config = dict(
    n_layer=14,
    d_model=576,
    n_head=18,
    n_kv_head=18,
    head_dim=32,
    d_mlp=2304,
    vocab_size=16384,
    activation='swiglu',
    norm='rmsnorm',
    norm_place='out',
    norm_eps=1e-05,
    positions='rope',
    rope_base=10000.0,
    rope_fraction=1.0,
    qk_norm=True,
    attn_scale=0.177,
    bias='none',
    tie_embeddings=False,
    parallel_block=False,
    init='trunc',
    init_std_qkv=0.0207,
    init_std_o=0.00391,
    init_std_up=0.0207,
    init_std_down=0.00391,
    optimizer='adamw',
    lr=0.000617,
    beta1=0.9,
    beta2=0.99,
    weight_decay=0.2,
    lr_head=0.00421,
    warmup_steps=511,
    schedule='wsd',
    decay_fraction=0.852,
    decay_shape='linear',
    final_lr_fraction=0.0,
    batch_tokens=[65536, 131072, 196608],
    seq_len=1024,
    doc_mask=False,
    train_tokens=1378000000,
    steps=10921,
    dataset='wikipedia_en',
)
MLP neurons of a small language model. Each row is named by its layer, matrix (gate and up: input weights; down: output weights) and neuron, and shows model dimensions 256-351. Each number is 128 + 24 x the weight over its row's rms, rounded and kept within 0 to 255. A neuron's up and down rows have the sign that makes its largest values positive.
After each neuron's rows, "fires after" lists the tokens most often just before its 100 highest values on Wikipedia text that the model never trained on; "fires before" lists the tokens most often just after its 100 highest values on Wikipedia text that the model never trained on.

L6.gate1616 [144 138 115 153 118 139 109 162 124 126 139 122 116 127 111 144 106 151  97  84 146 113 156 152  98  89 118 146 124 126 152 150 175 152 128 129 125 116 136 133 143 130 136 182 191 186 127 179 138 143 130 166 118 165 109 119 110 155  97 135 120 157 155 143 154  91 122 125 151 146 147 142 120 138 158 140 128 101  95 130 141 138 140 138 164 134 141  81 105 185 183 157 127 134 117 139]
L6.up1616 [107 159 127 135 164 142 153 142  72 151 113 115 105 109 148 132 115 146 113 148 143 155 164 153 131 120 116  98 126 136 129 133 140 105 150 117  97 131 116  90 113 124  87 152 118 149  90 171  97 116 146 136 149 152 133 122 143 137 126 110 150 155 110 146 148 124 129 120 130 135 132 125 125 126 114 146  85 117  99 129  66  97 121 105 108 132 111 150 154 136 176 144 105 140  87 126]
L6.down1616 [140 141  65 123 126 137 123  81 166 158 137 131 119 128 132 138  73 159 139 141 140  98 115 140 128 146 110 121 104 137 135 114 102 106  89 182 158 131  81 144 127 141 108 118  94 120 153  97 122 134 112 120 115 149 116 131 121  85 135 139 111 185 145  98 129 113 149 118 132 118 103 143  98 119 140  94 108 141  98 101 151 144 135  98 119 173 146 132 182  93 124 135 125 140 117 148]
fires after: " ", ",", " |"
fires before: " |", ",", "9", "3"

L4.gate655 [103 104 113 128 115 137  98  73 160 179 149 128 176 150 134 110 146 109 118 136 122 127 192 134 156 152 145 149 187 111 128  91 141 128 103 144 130 162 150 133 140 139 167 141 104 142 110 118 119 175  76 150  85 152 137 100 163 136 147 144  95 158 136 115 109 131  96 110 131 115 133 127 159 131 124 136 108 121 122 132 119 160 128 159 108 137  97 137 111 150 154 135 139  75 144 149]
L4.up655 [182 129 175 163 153 109 143 181 105  99 106 140  84  74 110 118 155 127 147 110 144 145 155 134  60 130 112 121 123 157 143 138 126 106 129 147 151  91 121 130 150  90 141 134 162 150 111 125 145 112  96 122 119 148 136 121 119 137 130 113 115 120 124 146 177 128 140 105 117 138  98 111 138  83 113 118 155 107 165 182 124 116  86 127 154 104 104 125 132  77 121 113 143 168 143 108]
L4.down655 [ 82 134 134 146  94 148 103  97 142 137 160 132 118 135 119 117 131 121 131 147 173 143 164 116  68 170 106 106 127 144 106 124 171 144 104 171 133 104 145 144 121  96 150 110 128 129 122 143 109 121 124 141 125 162 125 105  91 142 150  85 115 145 124 134 131 108 132  85  93 111 145 131 106 154 128 145 108 122 127 178 107 187 107 135 122 156 118 141 144 111 123 167 131 138 102 101]
fires after: "19", "18", "20"
fires before: ",", ")", ";", ")\n", " –"

L6.gate6 [121 125 100 185 124 129 130 110  81 134 134 122 169 147 114 126 105 154 113 121 108 137 129 148 147 111  95 145  90 136 123 134 131 121 100 128 112  98 158  96 128 151 152 119 110 157  91 143  97 122 106 149 122 145 156 139 139  81 145 151 122 131  94 105 160 166  69  76 139 127 122 113 153 130 133  83 144 115 118 152 142 106 123 127 122 135 107 110 120 165 140 148 130 122  91 116]
L6.up6 [136 151  98 184 125 104  56 109 131  93 119 101 142 138 158 155 156 138 148 112 167 116 134 120 135 111 119 167 124 115 125 158 115 167  93 144 135 142 127 135 148 142 107 141 134 134  99 140 117 164 121 157 123 132 159 128 111 155 131 152 135  95 127 107 123 138 121 113 118 203 163 126 108 131 171 115 135 128 110 108 148 106 122  72 133 143 148 172 149 100 171 122 119 115 127 116]
L6.down6 [118 160 181 134 113 135 105 116  77 117 137 155 167 116 145 150 132 133 142 161 151 119 190 150 131 135 109 157 161 139  70 145 119 145 113  99  91 129 148 145 128  94 114 151 108 139 121 108 156 151 114 156 124  93 136 100 175 137 127 158 132 101  48 123 123 141 118 128 127 128 153 159 119 100 139 136 112 129 134 136 154  95 155  95 124 136 126 145 121  90 113 126  92 106 105 161]
fires after: "20", ",", " it", "19"
fires before: ",", " was"

L4.gate950 [149  98 168 142 139 125 120 122 149 112 161 114 124 148 148 127 152 134 135  80 144 108  95 145 133 106 117 155 129 143 158 140 127 152 125 138 105 140 161 139 159  91 165 110 103 117 120 132 135 151 122 158 122 154 106 118 133 189  88 111 168 125 160 130 115 123 125 134 148 105 135 130 134  99 121 137 120 141 212 125 123 136 147 186  97 130  76 122 173 135 125 113 143 123  59 139]
L4.up950 [113 109 153 133 149 120 152  72 125 128 137 157 150 129 148 122 125 105 127 156 110  87 133 167 140 140 147  93  92 152 132 132 141 153 139 157 113 147 117 111 127 146 117 157 114  81 118 168  84 126 118 125 129 152 149 162 155 169 124 132 101 100 131 135  95 126 158 128 118 151 134 116 158 135 113 141 158 133  87 181  69 144 105 125 109 134 118 129 164 153 144 115 136 121 155 149]
L4.down950 [153 136  84 139 149  61 131 136 130 131 104 161 164 120 131 148 119 117 120 128 114 126 177 104 138 153 113 117 134 111  94  89 135 166 128 158 156  94 155 105 103 111 126 154 148 154 150 156 143 167 129  98 127 132 156 123 141 139 116 134 108 134 126 133 101 119  88 167 140 181 117 142 140 124 121 128 150 145 151 134  89 142 116 126  89 141 170 146 119 161 142 123 135 108 169 150]
fires after: "20", "19", "18", "-"
fires before: ":", ")\n", "–", " |", ")"

L6.gate633 [144 135 141 133 161 114 146 114 118 147 164 137 130 133 121 156  74 118 144 112 160 134 137 154 177 124  99 133  97 164 147 176 170 118 148 156 109 123 113 131 133 152 138 104 126  96 115 115 133 147 121 166 145 117 161 132 127 120 151 173 153 137 167 160 139 139 134 105 136 149 121 166 110 170 141 106 127 109 124 125 123 122 125 123 159 113 106 108  88 182 140 151 123 138 111 105]
L6.up633 [101  86 143 165 138 138 111 127 136 127 101 128 128 121 135 113 142 119 123 134 121 135 126 110  98 108 106  96 153 155 151 146 123 155 147  54 105 114 122 145 179 118 119  75  78 143 145 168 169 138 117 133  96  90 141 111 136 157 125  79 140 116 154  85 115 164 128 127 123 136 120 108  98 131 164  91 142 145 137 155 146 102 126 108 149 106 123  97 170 130 158 115 152 117 143  92]
L6.down633 [165 137 103 105 140 114 109  70  96 105 159 176  99 115 150 166 141 138 176 111 110 146 184 138 112 168 125 154  75 126 118 169 154  73 126  98 165 113 149  71 147 122 119 162 129 193 149 149 152 102 173 169 126  87 179 157 165  97 153 136 117 127 104 158 135 134 108 149 152 141 156 130 140 106 140 129 120 149 111 112 114  63 148 111 148 107 142 113 119 111 172 165  92 159  82 121]
fires after: "19", "18", " was", "20", "16"
fires before: " to", ",", ".", " and", " as", " by"

L4.gate1356 [161 117  83 145 133 146 124 142 146 127  73 146 168 117 148 134 115 112 100  95 102 159 129  79 169  98 113 111 121 111 135 104 157  86 125 119 175 171 121 144 132 135 151 126 101 114 161 170 139 105 137 131 133 124 145 119 118 133 127 113 160 132 118 164 148 115 116 114 128 145  73 100 129 164  91 124 153  95 136 125 150 131  94 155 151 154 122 149 118 140 104 135 124 136  96 119]
L4.up1356 [157 154 104 141 153 116 134 126  86  96 153 112 120  89 146  94 124 155 131 137  70 123 137 150 122 173  60 132 168 118 156 107 102 123 137 157  99 114 114 141 158 103 157  98 133 157 102 115 138 125 125 143 158 146 134 144 154  89 177 109 158 126 130  43 156 106 139  92 117 129  86  98  97 120 159 135 133 108 145 106 163 143 137 153 128 107 106 115 118 105 157 146 119  83 104 117]
L4.down1356 [138 117 142 118 162  58 110 113 141 135 140 126 126 134 150 162 112 124 118 124 121 137 113  82 122 139 158 113 145 156 135 124 113  90 163 131 125 121 167 143 140  92 143 130 122 119 127 125 130 116 168 159 189 114 114 138 156 144 121 101 147 117 102 161 156 120 136 143 113  85 107 153  83 151 148  98  95 162  95 128 179 127 132 124 137 124 109 135 161 114 148 133 116 142  98 175]
fires after: "19", "20", "18", " in", "In"
fires before: ",", " ", " and", " to"

L4.gate726 [153 101 121 118 145 123 159 155 166 128 155 144 102 126 136 108 152 138 111 121 111 112 121 103  99 120 115 135  89 116 143 104 178  98 153 131 104 115 164 112 114 133 102 100 111 133 147 108 125 145 106 168 172 176 121 119 136  96 179 149 142 121 123 155 130 109 122  96  74 149 156 141 112 111 113 167 110  89 106 151 139 138 169 148 129 136 132 124  99 141 154 165 101  91  98 111]
L4.up726 [ 87 144 156 109 141 130 142 155 116 122 148 114 156 111 120 122 128 135 156 116 124 137 124 122 123 128 117 136 124  93 140 128 193 119 104 118 101 125 141  97 139 111 124 126 125 131 118 108 100  99 142 124 111 139 118 112 151  90 131 191 158 172 160 141 163 132 126  85 137 123 117 127 149  94 124  90 104  93 160 152 107 128  93 178 142 132 143 115 108 179 169 136 106 134 153 154]
L4.down726 [138 140 158 158 108 124  95  98  78 127 144 131 154 115 121 123 101 155 121 126 140 127 124 108 180 145 143 108 145  90 111 138 117 159 109 130 150  96 118 116 137 137 125 129 153 116 126 141  98 124 134 109 132 118 147 140 129 161 130 109 134 125 117 106 100 126 142 163 168 102 108 116 107 139 124 116 175 141 114 112 115 127  64 132 105 107 199 168 148 139 118 121 161 133 120 145]
fires after: " |", "|", "19", "==", "-", "20"
fires before: " |", ":", " medal", "==\n", " |\n", "–"

L6.gate350 [107 112 131 165 124 137 150 148  94 112 144 111 126 139 165 138 130 164 113 135 143 122 113  97 157 156 155 137 138 120 142 165 109 115 166 166 141 145 145 169 127 150 134 139 170 146 111  90 125 145 100 126 129 132 137 133 100 135  95 109 122 107 136 125 148 190  89  98  81 136 141 118  90  81 125 115  94  97  77 104 158 109 153 127 130 167 134 109 160 118 146 102 118 111 154 135]
L6.up350 [114 121 147 177 134 134  82 188 117  81 137 115 106 143 150 170 133 125  65 119 164 102 150 153 123 130 108 103 131 144 164 131 138 126 130 147  99 102 138 118 153 136  84 132 125 175 138 140 140  77 146 175 124 131 100 126 128 138 145 115 145 125 115 140 174 153 191 109 136  91 125 139  83 119  98 152 117  97 100 166 111 134 116 123 104 121 104 134 106 101  93  95 130 148 122 174]
L6.down350 [160  88 186  77 123 112  93 137 125 141 112 155 130 123 119 170  93 107  83 138  99 109 167 147 114 160 130 116 128 131 122 159 141 133 122 138  95 138 137 190 143 127 148 112 107 114 113 134 163 147 178 148 169  93 112 117 107 140 143 103 134 142  92 163 105  89 166 135 112 147 129 151  84  99 132 100 119 142 152 121 143 164 153 172 110 106  99 124 113 172 165  92 118 155 117 110]
fires after: "–", "-"
fires before: " |", " season", "\n", ";"

L6.gate1583 [144 156 105 132 137 140 135 119 146 136 138 101 120 124 114 101 146 134 119 115 109 175 113 125 158 143 136 122 156 163 137 110 164 168 123 177  91  93 113 116  85 145 140  88 102 138 133 137 130  91 131 155 147 113 120 165 138 132 181 143 142 118 180 124 122 208 117 134 133 102 142 102 168 167 113 143 125 121 126 166 121 107 103 138  97 147 120 129 141 155 125 109 167 131 163 168]
L6.up1583 [110 151 161 148 168 147  80 166 121 141 118 143 129 118 116 111  98 131 123 126 130 153 129 162 162 164 101 133 101  94 109 117 139 124 115 134 112 150 101 163 140 110 141 136 168 143 137 159 110 123  98 125 116 115 134 160 163 109 136 128 100 103 139 133 102 179 155 132 114 120 149 128 127  94 155 118 105 104 132 134 142 151 147 150 102 165 131 123 100  72 158 119 133  81 106 138]
L6.down1583 [120 158 154 136 132 112  93 127 140 139 123 137 116 123 136 163 126 114 129  95 125 171 114 137 112 140 116 125 143 170 145 135  89 158  84 118 142 170 123 151 166 127 123 116 143 134 121 133 158  89 141 156 138 133 111 122 138 107 136 117 172 135 180 118 131 166  98 107 114 143 163 116 122 141 144 114 119  98 110 109 169 112 158 162  76 152  96 109 128 136 120  97 180 127 103 156]
fires after: " "
fires before: " |", "',", " |\n", "\n", "."

L6.gate868 [ 95 144 135 170 171 160 109 120 100 105 154 102 124 143 140 135 155  95 133  93 144 114 137 110 147 129 148 133 117 168 159 156 183  91 104 155  95 113 160 132 127 143 133 123 127 115 127 131 139 140 111 143 148 122 110 165 106 144 169  89 134  99 118 122 120 128  95  94 138 139  97 153 133 140 145 123 178 145  77 161 105  69 126 122 110 134 113  91 138 117 142 146 118 100 107 143]
L6.up868 [140 148 120 159 134 116 116 179 143 137 119 160 134 120 128 133 106 115 121 118 119 172 111 183 125 148 151 114 124 101 155  95 125 166 116 159 147 148 152 131 106 121 176 140 133 149 138 163 142  95  99 123 100 120  84 137 113 130  80 149 121 114 113 130 136 111 114 141 119 113 129 138 131 101 125 177 135 122 160  91 121 103 121  81 145 174 173 149 147 179  85 116  82 194 134 147]
L6.down868 [114  89 100 145 106 129 123  91 118 110 114 116 120 138 134 126 150 136 151 148 140 126 135 145 144 165 121 153 115 141 140 110 124 130 157 110 153 126 152 108 151 116 105 135 105 113 129 115 104 124 124 137 181 116 128 163 135  81 111 149 151  93 108 102 122  99 122 137 106 141 123 155 131 127 142 125 135 103  99 164  82  97 135 127  99 113 116 126 102 108 106 145 149 100 131 131]
fires after: "20", "19", "In", " In"
fires before: ",", " ", " he"

L4.gate426 [144 157 173  96 121 157 122 154 132 157 116  73 127 129 148 110 159 113 108 152 105 124 129 120 157 116 159 138 141 118 112 172 116 113  85 138 136 113 126 174  98 144 154 178 130  89 149 132 135 157 116 131 140 132 159 151 165 145  88 100 136 121  92 129 133 125 162 136 131 135 126 110 126  71 100 101 114 124 102 153 131 117 138 124 112  82 120  89  95 170 110 112 107 146 154 131]
L4.up426 [162 141 136 113 104 111  84 129 119 115 113 115 123 143 153 151 113 150 115 129 116 107  88 130  87 167  80 153 162 112 164 118 135 102 133 119 137 166 112 164 173 119 148 159 115 138 130  84 142 123 143 155 151 111 162 116 114 130 146 135 119 149 142 125 179  92 145  90 110 121 174 113 167 127 124 138 128 132 124 131 152  75 100 125 146 157 157 145 141 154 117 121 112 129  87 152]
L4.down426 [110 142 119 132 141 121 118 144 159 133  89  97 133 124 148 147 101 102 147 140 132 108 116  94 108 127 152 102 132 142 129 156 143 135 110 133 116 111 148 187 114 113 114 139 159 131 112 109 129 121 124 114 140 109 134 173 111  88  79 129 135 122 101  65 118 145  97 132 181 117 123 132 127  91  91 109 131 135 131 109 155  74 146 116 124 106  99 139 137 111 131 116 103  95 163 150]
fires after: " ", " |", " GD", " −", " an"
fires before: " |", " |\n", ".", " Pts", " of"

L4.gate1535 [110 174 149 137 106 126 133 110 100 169 165 115 192 134 133 129 129 159 118 106 101 131  88 125 163 169 167 127 102 139 139 152  93 124 151 124 164 166 141 120 165 113 131 113 121 119 127 125 115 100 115 125 122 104 134 161 137 126 106 126  95 110 131 119 129 128 128 119 132 141 113  81 165 105 121  99 115  98 129 114 137  78 127 117 181 158 101 133 148 143  96 132 145 113 129 119]
L4.up1535 [112 157 136 114 126 123 106 138 113 132 152 131 147 138 120 114 104 184 136 115 132 150 140 124 187 142 139 168 119 117 152 109  88 124 155  99 139 144 112  92 172 108  70 129  96 133  74 125 167 127 109 144 103  50 122 165 120 126 123 124  93 113 139 111 119 145 111 136 137 127 154 115 179  96 130 134 132 127 109 101 139  83 123 145 126 130  89 137 145 106 139 125 149 133  77 125]
L4.down1535 [111 120 154  67  92 131 127 100 120 146 156 126 156 132  85 116 123 125 129 133 137 120 148 132 131 130  93 118 136 163 122 105 168 107 123 140  98 156 146 124 120 136  87 153 106 182  90 123 152 154 137 143 170 114 116 152 111  91  94 141 141 147 158 126 158 125 157 115 108 125 132 111 163 163 139  96 137 118 111 144 113 115 108 119 136 109 144 150 179 106 121 126 103 141  92 141]
fires after: " ", " |"
fires before: " |", ".", " "

L6.gate686 [108 130 131  88 101 148  67 107 145 104 111 145 160 130  85 144  85 180 135 137 131 114 148 122 133 135  83 135 142 147 179 137 135 151 100 161  97 134  83 115 128 130 102 138 138 173 113 171 107 127 132 174  95 147 126 169 169 126 113 125 126 117 144 149 109 150 117 126 138  96 126 132 112 135 107 120 101  56 144 124 134 148 124 148 143 120 115 108 152 106 118  89 116 159 152 152]
L6.up686 [ 87 109 161 124  95 119 147  88 103 128 137 138 130  92 120 141 154 144 134 137 153 134 152  88 152 134 126 127 134 133 147 142  62 132 131  98  94 142 127 112 131 122 146 163 146 147 132 138 129 103 173 101  96 130  92 108 152 169 142 131 105 125 140 122 126 109 115 133 136 156 119 146  69 128 106 149 104 133 161 119 111 169 118 130 110 141  84 151 143 158 139 124 136 124 162 149]
L6.down686 [103 111 150 115  52 166 125 159  91 133  74 121 145 121 139 150 151 152 140 127 145 102 120 149 114  67  60 151  95 143 159 190 122 124 173  96  95 104  88 143 117 150 101 145 100 128 185 161 151 130 104 139 167 140  91  96 113 116  78 106 141 163  98 162 159 133 108 135 122 149 165 152 137 156 146 151 131 107 118 140 128 124 135 126 151  69  80 165 132  89 143 143 106 141 152 118]
fires after: " ", " to", ":"
fires before: " |", " |\n", "\"", " be"

L6.gate1828 [124 114 126 131 136 113 120 114 157 150 138 150 141 140 114 178 177 121 120 126 124 123 165 144 170 139 119 114  99 104 165 120 106 133 104 119 123 116 124  93 130 108 107 154 146  83 138  94  97 115 111 152  85 139 107 161 190 125 143 147 164 118 131 141 152 125 145 140 146 134 107 132 138 104 130 142 138 123 177 135 122 146  97 159 114 131 120 116 145 106 110 159 131 110 178 136]
L6.up1828 [109 122 137 154 135 143 124 151 109  98 136 124 115 138 114 112  88 106 125  95 133 125  57 147 224 117 111 136 137 127  85 149  99 136 146 135 125  74 144 167 110 147 108 139  96 146 120 136 165 163 132 106 120 125 122 133 128  77 134 156 177 106 117 104 116 114 141 130 125 156 111 100 128 123  95 142 166 111 124 128 140  67 136 163 130 175 120 148 132 157 141 167 117 132 161 106]
L6.down1828 [160 122  80 129 140 126 121 142 108 137 104 126 127 137 121 103 113 112 125 134 119 131  81 152 129 138 113 145 101 143  98 117 112 124 116 138  87 125  97 134 104 135 144 123 154 144 171 122 136 157  70 127 120 119 130 141 130 123 138 123 153 147 141 153 158 132 114 109 113 110 134 124 177 115 139 123 100  99 145 161  82 134 138 124 151 151 133 106 141 151 133 108  81 168 128 120]
fires after: " ", " |", "20", " (", ","
fires before: " |", " years", ";", ")"

L4.gate1712 [132 132 107 156 161 137 129 200 125 125 130 139 126 133 111 146 172 138  97 117 152  96 107 131 145 108  98 154 127 122 147 123 141 107 104 156 148 128 109 158 131 104 119 136 115 130 111 146 151 103 125 124 101 112 128 158 127 141 138 135 127 124 103 114 134 151 173 139 130 143 147 129  75 145  96 136 112 110 137 156 122 153 141 101 127 152 165 153 151 104 107 151 116 160 151  77]
L4.up1712 [120 128  89 157 126 129 112 103  75 138 113 128 137 116  77 150 114 105 135 128 158 137 129 121 124 156 154  87 152 138 116 141 107  75 128 136 149 175 140 136 150 127  87 143 145 170 150 131 145  99  94 121  80 126 161 142 106 142  61  88 107 115 168 154 118 172 142 141 109 128 145  97 104 143 181  92 128 129 156 114 116 106 107 101 132 149 117 111 117 131 120 155 150 158 146 114]
L4.down1712 [130 157 154  92 101 147 141 169 128 100 170 137 132 124 115 138  98 115 127 147 131 146 125 168 147 130 119 146 145 124 125  91 114 125 127 155 149 113 129 105 128 113 168 137 128 141 150 139 126 151 119 108 136 113  87 122 138 147 120 140 114 137 111 140 117 120 117 142 126 131 133 121 113 148  87 136 148 108 169 162 120 142 113 151 119 135 198 144 109 132  68  69 122 186 119  93]
fires after: "20", "19", "18", "17", "."
fires before: ",", ".", " to", ".\n\n", " and", " at"

L4.gate2104 [130 146 172 139 105  98 117 159  93 171  91 112 132 113 107 129 121 106 138 119 108 127  95  78 127 136 104 128 106 123 142 121 107 137 154 133  95 133 148 107 145 109  95 146 161 133 142 145 101 111  94 109  99 119 115 132 195 126  97 122  95  86 148 126 138  80 133 138 158 133 118 101 123 104 143 147 124 135 120 120 163 152 146 126 149 115 161 134 118 121 149 129 129 171  86 159]
L4.up2104 [110 112 117 135  87 121 132 114  66 133 137 124 177 153 113 161 128 142 132 162 133  83 158  97 115 132 109 138 122 148 118  88 125  99 150 118  92 134 118  93 122 132 108 127 163 155 127 136  87 136 145 115 151 126 153  95 106 135 142 100 119 118 148 117 138 106 127 125 131 109  98 136 123 184 137 147 175 130 109 128 109 126  99 114 113 153 119 131 118 110 131 130 117 139  86 140]
L4.down2104 [152 136 155 107 137 138 160 128 136 137 111 141 115 120 178 138 152 135 158  98 157 117 144 119  94 144  96 115 145 114 142 119 157  81 133 119 118 112 120 141 139 103  98 117 108 172 179 182 123 133 155 158 180 119 128 142 139 112 151 160 105 121 131  95  67 111 102 143 118 162  84 119 103 130 120 118 124 163 144 112 106 109 134 138 114 122 149 152 149 159 119 117 153  98 127 114]
fires after: " ", "6", "19", "18"
fires before: "–", ";", ",", ")\n", "4"

L6.gate163 [106 108 143 129 138 159 147  94 147 133 151 122 135 133  99 136 129 122 136 103 149 131 152 137  97 154 138 182  65 134 174 140 165 104 130 102 114 146 164 124 140 105 126  82 110 108 144 170  99 151 136 178 117 136  93 100 159 140 137 125 137 135 164  96 153 125 157 115 159 184 132  76 122 126 123 112 139 101  91 137 135 153 149 128 152  93  93 136 123  99 142 137 150 169  77 137]
L6.up163 [ 89 147 160 116 177 104 102 130 122  94 126 139  85 147  74 121 129 128  88 131 161  77 103 135 130 137 109  97 124 110 140 128  98 141 128  95 170 144 146 128 136 132 125 118 119 157 108 142 142  67 195 171 165 121 136 111 164 181 170 172 156 126 165 129 127 131 115 152 166 107 111 107 113 131 159 126 152 145 125 139 117 125 149 152  72  83 129 127 128  95 146 124 130 124 136 164]
L6.down163 [148 157 135 150 167 190 114 140 160 123 127 115  90 128 126 114 131 118 136 105 165 151  83  99 120 118 128 133 101  90 141 106 165 177 129  80 139 137 129  83 138 155  96 199  99 154 136 146 127  83 138 140 135 117 148  73 104 116 120 105 102 159 149 165 153 108 123 117 120 132 158 104  89 132 144 131 141  95 100 177 118 110 166 145  84  98 121  95 108 143 109 130 134 151 110 118]
fires after: " on", ":", " On", "On", " |"
fires before: " ", " |\n", "\n", " |", " of"

L4.gate1269 [122 149  95 142 137 129 101 134 130 145 157  97 115 151 133 114  84 146 150 137 122 142 103 115  77 158 132 123 110 136 129 126 124  80 131  71  85 130 152 146 158 110 185 108 179 142 118 123  67 128 131 145  58 143 141 130 132  96 145 137 111 111 103 171 111 113 132  68 133 118 126 118 120 139 114 114 137  81 109 118 162 117 126 121 103 130 181 121 110 106 179 117 112 111 130 131]
L4.up1269 [118 144 107 119 126 114 139 180 109 130 101 100 146 121 152 161  89 113 101 145 155  84 132 129  97 118 120 144 124 126  89 114 134 113 136 122 100 141 159 117 212 131 164 139 136 152 140 111 140 122 153 197 151 160 136 102 137 102 114 156  79 126 102 124  76 166  99 118  93 166  71 133 105 122 124 158 122 134 142  92 134 137 122 130 139 162 183 130  76 160 142 135 108 119 156 140]
L4.down1269 [142  86 117 120 170 124 101 120 127 139 127 123 150  94 146 162 100 105 140 111 109 142 173 123 142 128 114 132 162 130 157 104 118 177 184 143 149 121 108 127 145 157 114 164 100 155 135 160 135 133 136 116 140 104 141 127 134 120  97 143  94  96  87 121 143 138 127  94 132 141 120 152 122 142 105 139 142 193 110  73 112 132 151 120 108 136  76  86  82 126  83 140 130 140 132 149]
fires after: " |", "==", " |\n", "20", " was", "-"
fires before: " |", "|", "==\n", "==\n\n", ":"

L6.gate333 [160  93 137 139 139 192 133 103 121 111 148 108 137 159 144 113 120 193 170 128  93 132 148 160 126 116 129 134  91 109 187 167 159 100 133 139  74 137 104  92 128 158 161 101 129 101  76 127 128 113  91 128 124 152 155 170 113 133 114 130 150 123 112  86 150 145 108 138 113 105 123 133 165 140 125 125 123 107 115 124 121 111 140  94  93 159 131  79 120 132 170 115 124  92  96 112]
L6.up333 [110 138 120 118 122 129 118 143 149 146 123 110 145 157 110 126 117 102  76 126 150 108 175  90 117 144 139 132 143 124 188 110 151 153 115  99 126 107 130 143 132 137  88 153 123 134 106 171 153 130 161 107  94 127 124 113 152 136 152 148 140  78 145 105 122 122 147 139 154 115 112 130 142  93 124 125  88 113 126 157 126 147 150  83 105 135  84 147 102 145 116 145  93 146  94  92]
L6.down333 [115 153 142 179 112 136 155 149 127  97 144 112 137 169 109 178 101 128 104 149 112 139 120 132 153 128 148 178  67 144 119 181 129 141 133 127 113 170 126  93 123 154 109 130 140 110  91 115 154  87 127 157  90 124 155 167 165 140 146 172 111 145 121 106 146 124 108 109 139 135 148 129 120  89 167 144 105  87 128 132 129 107 139 122 150 157 162 140 143 135 156 116 105 114 124 108]
fires after: ".", "20", " In", ";", " a", " However"
fires before: ",", " the"

L4.gate1699 [115 121 106 132 145 150 177 134 154 114 124  88 106 136 113 136 138 132 152 138 109 127 121 141 140 111 109 140  61 165 125 100 160 111 114 126 121 125 133  98  86 123 140 152 172 102 177 127 106  84 126 170 159 135 130 144 133 113  81 140 110 139 126 156  92 132 121 126 175 143  95 130 129 132 193 130 113  94 106 150 111 127 137 155 146 172 137 146 137 125 120 155 122 137 138 107]
L4.up1699 [159 112 127 153 104 118 163 140 151 127 108 122 116 136 149 157 118 108 140 108 127 143 139  81 142  79 130 145 102 134 104 166 145 152 113  94 113 137  92 126 141 114 144 162 155 121 115  99 142 162 147 124 127 109 134 125 149 151 128 151 120 155 138 161  85 112  89 168 109  88  73 145 158 106 100 121  79 167 111 107 140 169 121 125 154 121 160 143  75 138 115 147 139 125 134 147]
L4.down1699 [122 124 140 128 105 131 118 177 151 101  83 152 105 150 128  76  83 108  69 133 147 113 103 109 153 138 126 150 124 154 129 178 144 111 127 141  87 144 149 114 171 157 102 154 128 102 142 136  82 103 144 154 115 118 172 124 132 107 173 104 133 121 117 132 124 164 123  86 157 154 122 132 107 109 164 152 159 144 162 182 133 107  71 155 131 146  85 150 133 182 101 161 152 117 112 167]
fires after: " |", " Total"
fires before: " |", " |\n"

L4.gate1430 [141  93 120 143 124 153 142 179 129 158 144  92 129  80 155 140 162 102 167 133 134 128 131 118 165 100 150 144 131 175 114 120 132 107 105  69 147 138 122 127 122 125 140 140 124 138 147 134 113 173  90 126  93 136 102 106 163 131 134 132 145 131 126  98 127 137 137 117 130 145 121 116 145 157 135 118 120 135 156 122 140 116 157 119 110 145 102 145 122 100 154 133 106 156 133  79]
L4.up1430 [118 143 125  98 114  94 142 170 164 125 114 104  95 116 163 123  93 129 119 139 115 108 155 112 137 114 124 140 129 134  75 121 159 134 118 121 129 155 114 120 128 149 121 158 121 122 131 115 146 163  77 161 144 114 105 123 100 140 127 114 133 124 124 146 155  90 135 129 138 144 146 142 123  77 140 149 105 185 125 144 104  87 144 148  94 117 132 146  96 109 183  81 157  94 131 102]
L4.down1430 [167 164 106 143 135 109 161 167 171 149 103 143 113 103 127 120 142 115 146 151 144  87 129 159 126  98 121 148 116 110 110 125  98 135 142 136 148 119  95  97 181 134  90 142  69 134 137 125 125 109 113 152 137 117 132 119 133 130 144  98 133  95 116 114 128 126 127 126 151  88 108 115 101  94 128 127 103 105 139 126 137 134 158 118 145 147  40 162 124 126 134 157 133 132 124 118]
fires after: " |\n", "ifts"
fires before: "|", "|---|---|\n"